Weights of a small GPT-style language model, trained from scratch on English Wikipedia.
Size: 9 layers, width 192, 6 heads of 32, MLP 512 SwiGLU, vocabulary 8192, 7.13M parameters.
Architecture: no biases in attention or MLP, untied embeddings.
MLP neurons of a small language model. Each row is named by its layer, matrix (gate and up: input weights; down: output weights) and neuron, and shows model dimensions 0-191. Each number is 500 + 50 x the weight over its row's rms, rounded and kept within 0 to 999. Numbers have three digits each. A neuron's up and down rows have the sign that makes its largest values positive.
After each neuron's rows, "fires before" lists the tokens most often just after its 100 highest values on Wikipedia text that the model never trained on; "fires after" lists the tokens most often just before its 100 highest values on Wikipedia text that the model never trained on. A number after a token or word is its count.

L3.gate376:535449537535520562429548456568560630514501580550498616450517489500407472541474487517434507553458544524497498438567506455464461529496510567499567603469415339526509558481564439536473533568580472589501463426530474512500452521482497469436558539542517447477398534424402468576476464482518445528568541569558459464519546495565561519506469537441496495502472514517519524435571548407535558525468469532506545457574613473480467483538548475365518493500561466493473494486471490489615540570575592533478550501510507491522473577441604450457514473525522447580448619479499485498535522514502500455
L3.up376:567446472480516533521512529587484505512560462519468483445480556541408556559496514526464532625475463498454453528398559400463532487530538514574476499323543494489441540518451470471553435512483488494493522522469499402574501444437358604558545529530465507511496513443508505525491516493511523549545505527597492432517585545471508540519415450385488584477488470584477477470508562501478423489452479535504447427508530515541419562535464526546548628467615432506455558512518506560596448429591438451563505550568473559478492498534450464493422461460490498476504516546407506444468427499433539531
L3.down376:493520510525458470429467559467412507520574507422544567453539594356586455465471492461520456417468483462459505533481545610561427569500461480528544536552503498495545509543389480551388447464585495455485500556486486470507528506498533416447499458499587594513454496577441440490526526486498586582487503466463517502467455415416481469380510496462517482525514441430568488496467395462505539518527565518513491498483510491471519476458575428486480535454471510569526444535457485485478517515559554525452501499418538372679492538574506493511611644470496467491492470458552500521525519490574486561
fires before: "=" 52
fires after: "\n\n" 36, "=" 33, "\n" 6

L5.gate34:374559510570498610608456457432407413497510579413589451538401455467518497564516455493575526473578534487534488508481555560417583534517524563463492506532492451544517449518502591585515460462438553545462495502405536455439515530492434503488534485551534504560469528492513457469505516553537500529483422527430489571531520528452604530530466494480499475495530436501546573502565456415496603496567535448485410495543527543555443422525430466455512544444472451466573531584561621520448444503481467457411397502530469446522456442537418443529439478508564506494520470547537532416441498482517515576
L5.up34:490504522602476499461448441512556553476560460485477537445527499479483554424521471543442513469485442494407505510483572474473472529475452604575571549530493500445456540505538527527432430483610491548538490383450551524475505477455561426443436495472512496527390452537458483500566546425540582624523533507527609369607563566567526477475471490503495530538510449545585505492582468447477569472463420480555471438484538505505520450536490515414482484457458635452495510488470527413524440570598528499503503530516468595528556457615547534518440424522520491493512490480442403482485530459617502491
L5.down34:424543439517504575573554566514467433496583566498464491496535486489466559528449523539516513484548394570550582520618467561448465529476544488515563545456473517443524515523397498508533566473429461472519591522464494508444597444511453499508644452482591492511598489557476590528466481555508479404580432550484424510526481547581430492443467515590563541494488484554387542505497538478569446455519548564464450571452538536513494492575460468487562511588570463507554553550505514472531483409484490505535481422574471428481558602550462481484552413548534557527488486467535509393452454449505568486
fires before: "=" 48, "\n" 31, "\n\n" 20
fires after: "=" 69, " =" 13, " career" 6

L5.gate503:470527503590480470487508585432554530417456561534463625510534528468447539570488510506502451441572512509515356441497580414470463528606515524519527432516564378480530480489440487504555438453468429511415513556452435559541521556477561485607520433555623537443475492475521502517514494590566473526487494624475438459515457516504473494550409591520575481563490447553475565521504457467518506568472465468467443510512514477467412493590429522494446363580499451524525486521529440457467462423497485553475503535579523555531520460498405526501503442567546436563456518498510527441492566488433537521
L5.up503:461411438564563559581475492458481551436519413517504550500616443510416548487439617486479465465464510504492465483497549453513431554464479492486461459493475418547468491443538474422567490461500431540564497530513428486430491488489647463516508532611491506540512509467485523595497518545457454536426514506471468492516561528510480455512462443470575440485536526571446572576620513432504495499420545458470510538543630463445442427498453503532570437562480516476534509584528534517567568527478511498406584511494500550467508543362423435483484501518521454490464483476510491335526554479407558526
L5.down503:519585466489481466563559488482594452496538560467553467489522485460500524517470472480433550551518524441419557481401517501505550514484472545539536534471470455477580485422393480491524464507548572483509497486522588502516558580483492636465487587567480527509466498448456528475545577558543555534499559477449471480453578549584460466543456505473614464498501552468550503431561494432522468509411594579554492440519529566544496484498487563549471439529562512427408431486491455410602441422543487567484497589511528604591408361489499506534511565497467571540443436477453441397476492475549493543
fires before: "|" 70, "e" 4, "  " 4
fires after: " |" 43, "|" 27, "  " 4

L3.gate27:479426531500427608412514463505493488448650563430462525535568504472478515576477548439478513560459543436524474483424538464410497605441510531570458525542485492460482479545519482508502398448450484521537411489558456451482491572526504491391569480500619509533474512598484529458499523536534477500482424548463519512530450433522447500488464479457416530522455464470495400514586480583532526459415449521537486622494423519425450487524508481556495551539464446506472492599547477553565609496459456521446535506527426514538510546560485463495429448429488478582551468526384547432557434555567468574
L3.up27:457498521471585488473600466508463545480566397511462564610508495516468437512549513473487461502485510490494485418422527482457519504514497447533454442564421551552510521425534519458533493501604541626506462572518529527480496424487539471544506465442394572490476430530503471507421497481430498541495530531514522524464460464434539550536485529508568607425540442527456463439347490529487561507525523511401524470457490362443501507522485468444492521464603424447434505560507501503473542486445589525493448516600584627493493550500534553441500524535476441522534566489601556654498491475479426482
L3.down27:475592532542504570500513530498578534505501472526486471523610469472366427519518478496453485515501492503617568478367422490393518573527479528473502464599550488533498510462512534500547444438561450493466442542509527490454416547489462487534590446464617496459493402417519547473380488457503547566455554518506521542559461535453527464514493503424470468509552572483559513466475452472473509539630611522526507500505499405572475625534522378408515519500481530488506564474496502427499565526424546507422565497511426444414469528428539492513475480530527559464455443557534538518471433484542441452
fires before: " |" 69, "." 19
fires after: "|" 87

L5.gate160:444590535486521541468529448445476444496627539492541582466606508608563570476535541412453494544412577437505549515504489479521413534544437500484508551553468568490486550557512486449529496440545474460522468500502574507502542579596427512501453542449536598519419430492526482522432558511525508469582470457475490584495532558465431489508448463575448500567538512465526506455485500480511406546562552436551441547552482528474447576607451493390506547579492536576544431557510443484514529550475447415434477574475527454594422493456580480539428502571454592478471542515471523394493519508548480543
L5.up160:496488445448473521416540506497528500466508612518513459563566471459325453462572441498500480480463523441487555463441537423496464555447491448576482533571427540612562509583509459562513440543569533518465443447503448425460475428479569553489599436536485506518465514443451505478485494550577507542447630538494543506473550555423477437646623536517538456526459483493533508427466539476569491456468543470541545462488532457445479568494504504489561483515494534527508532517575565515511472515472512531494396572497534400510500494497478451476470449520569452630519375471484580594524542495500510451
L5.down160:561502485473452424473485460530538598467473474465517447542580540470472476600527513498514457548502543491563455504460527511526460591427367497506532518533514503523489527480581452514487412538476435553459482540480391538532392564442542558483560498500647516494372464531491469437461528432495542513503545528530570512550517532551521414478495544480540527515453428398524561542462535437513533462478543481498497463572456506549476548490487393467501467473531478528493509485521497542374440536469580527464517516413411361462549634538463458482451541570503482594438466573504503513524540512485596614
fires before: "-" 96
fires after: "-" 49, "|" 47

L5.gate379:521488538490478554427500536516544547389467464426590522519526507424494468550594401487619461432503531560472498447513518525453538517548526389451492472478442506501572533419448481544536535476489473513502438611419467437503425506467490555508532604595548487510449395521488489602481597571612499483514442582507498498489503556478604427610488513501502560511449478529501546504472511521468540513492586539488416546431451489561469453490482430441478524419565467453430456543490492488481458499541509549372494487471516554505533517536558497482500417453561480577571489506446545518386511574518600523
L5.up379:463501546460556589491567415543457621516457471572513587549527529500502575520555490436536474509433452512538482553561484522487580454515560563504493461537472498535559463552467517463532507471413515507435411450570558486496470558450592475447467600550575476412562495434562433546523531408600511560520510480509426445572453516499536425544556512453429529540502520463601496515531468452600573516430498469578500491462488431461606482500623493420575553477490559439487406481561470553530548555511448541534465552458483486510557471529483573573413490469533504497448445464525453534519432416526527435
L5.down379:474480451518455506554573480562474547506542577498473506498493445515489441475412501490513482592486483493552521430440423629453540488514545527406451447507501439450556541485481543543518494534556539454506518541435588499434499511503435519506542484532489515545486475357567523439507569568470467554512533574431523603478532453492511465502457489559555519514566427499447544593408498549418504485540559503540465573601510400437446471467453502615423479441485552450495392487452553478537510453520548449526522540412601558469450425609564515562487463531487560485438455617485523492411455482531539561
fires before: "=" 93
fires after: "\n\n" 91

L5.gate279:495531489488398472500485519603472477459564438586464560470506437577441521501512526527452463604522415478459495414498408546587474536499586490492465520568557435463509550468554547475572510530513475533520402515512507519573541455517459407522492474514514545468486519422514569461497498495476447458476453405494483425581531458595494542445378528556448545514473560445530495406427522501496379522506466467462412509439513534440462483552514523492433438536556464572525591577494554544563467468480460533498530509427584437564511587473476533467441562614536521609562502456467468622503530452451479490
L5.up279:534433483549544540506477486578499417514486469562496506450467499551435474457543453579360548548407505448411480546425554388471499551501476555477507485513422567488533554516533442436512505545491527556401560636475517538468514503521526571582493565476502487513459560542476490459648483406488537463439529516416544494498531454468442588560439405510519432547433533527570441470492483537548483422558520531397494525408514484460542470549466536459408505546509538499559543464489533473538544488579425427496603514554488575543487547459504501507564476580482462492459474489486525357468533468551497505
L5.down279:528427512551394463565543558574476506539377597501516472416512464562400493487471487501435421514543490576569464526409515518448472456545455461494520479595510521606458425417574400563528549465546629431512508476472574444465349472433502532511542443485530535488469467443496546457522530507537513498478445538483520510460511430545515464458614492532576536429480506566524435475521554554465559516406466414566442496469491536545488558452475456539476508562457471458440481510521484518549510490465500500490493539484476550320413461510545478507564459555513530511507565473540468517563460499503574444
fires before: "|" 32, "  " 8, " mi" 4, "a" 4, " •" 4, "ras" 4
fires after: "|" 30, "\n" 13, " Pan" 5, "  " 5, "mi" 4

L5.gate299:392555530565505522518505455400376563451543516547574528430496528568472430447499431450470559486439601498546525487580582428490551504514508515543561478542514498596494456478546394441500502458497551477504458547529467459473564487424514534493473444505519560464477546501502540518321547473475549451524384526508529424528477573477507507443467510504421434549531470540547485490522475527563411540521513449503428505417480457617539590497516429477472539527590509510512477517524597509480526478549493408504394498506527412543440572497523486465501529616484527463520443512446572482499449487622528455
L5.up299:454526560428517527476490542418446486399579461491470433521485484530556436481492501482568497454481571539443532561472514542511557426521475479629423526506432539603497499545588467590584502377547437397508486493545496468447524566460597580523425528384487476508536516561477520460495483426452521439521481571543568496560425531485541525496470431509520580557534552427533417493489454441482485514371427507507463536539494440462448476565445471515533430442506531526479555546592548501492547494484475492477555508428582487581473523490524368558499448534414475493397551487489461502495457509573504456
L5.down299:526499510555518445473458487474483588535588398422453398446534505447532465477509502452501560421444546524543482481461542508613491483427511504467530511564407553556431549489515418490510524481431472604447508480546532526493497516486464500582500495512445497505493540534485553423551454564509533537523524514497525469491511422573462543522505454489504480574429490533441561579418406446508532452487462619578466617527427362403458478540555545477497533579493499499500491445512585498491451446515463537440471528413490533584481479496541544439356648511495512530415554552478461486572531501522572456
fires before: "-" 100
fires after: "|" 67, "-" 33

L3.gate61:502495612503499477488359423558537450501541452568533577520600501512515426535518505487426494510491499499509478441477536500493476606464439518466573467486556420496506526569578396471399485462607486585489515496625516470550463458467567377439512501564524560546424583465456437537427516564506513496461482596500491499458481423452468560413526524491514517511484460471451449540408515453506571514509534500489503488438518370409432484519446496517476573502519426498481469544521599518461516587468531568482549517378496549475457580559580486427496479510442511565501562464539516501555474521465440479
L3.up61:494585518545557536491554560455439500428539517425457453543520581570498449591475455514537418502500422467453487451451516439500469485532554480509341430524548456510487437540484466488469497488503449461436526557466427416486492505654419554590494541454480587486528448508539569443518450527496491532440432512512581493471523522474481533531460533477478479604514433560466385516549451479597495445555399513478491587486498536440534518503518532508482534535479449518452477439537530495445453449454532467396473457557529494517427482577429563454460515466506327572520443544449577521473432488438529537
L3.down61:530535549527409510464330481538517495469535461496493545512639444481552452425553534489432466467491486503535505486566480523536517626480393509486588514440517484521576538479582497452439486467578480525523488485530515480504524563467615457470557479567545586542363558481483453523490556515444549565507517562478540548418500475478545592402453463495551548465559560400516499533443515454474512514431551496567479450469492344476489513501518431548485496514482531486532522460516459499540570551500475585464556506368486444633494610546578487511501482554511518496504490491517584490551504515542497507
fires before: " |" 36, "=" 33, "." 6
fires after: "=" 54, "|" 43

L5.gate199:548533539457532474483412483537427458482498569440568520491530476559508400568557462624527516489449419465378492523535561467531541455562507494541551595516424415498488507537517473608432396569523536594514496464476545423439501542475482489426420541444470508489484510555398469486371443509523388494610480527518533446505487496431572392586587544504510524533430456442552467500556492477456534497474508482480528445478450412522516449534564489382496503479459494430420523543484488545511545567565582543486445441494546488605515474517441555479477493559528497514554569536473524451506533545506515539
L5.up199:541521537595458433538465440509528463514469528457537553531578550505491549512557617511507457512500465508542508440520529442513539552491521481361450484496584374440621481480521510568507523522521494483567524531517489519606547449470436506469464467551534372489505470379516448687567553573507478531472530476450480525465538471509511523501404503572529442438463447488569583507413494496403472533576491550423547425506526511565543498435508456436503461418509458480586418493531527409440509498506507577529452490441442455476524518599571545527493470434492529458484513519594484540524544524453501503
L5.down199:562481501482562407540561480472510481561456502503481492572487548503427543589479458519542527586461567423555490549519483551453493432480477482474402514574460409566508535533404526484512501409518479458413500522548590441511387374491538562538473466572444568434393557427501503506559472441555551491559460512464573541445531506494477489523449495459465463642460428498522352494493506592482452514494578510455467512555464510406413425466530511592541486463551502484470528488490491482479640479546459431437530527478519466536500469496528528460527493417575492543524508445405465497527480462565529457
fires before: "=" 97
fires after: "\n\n" 97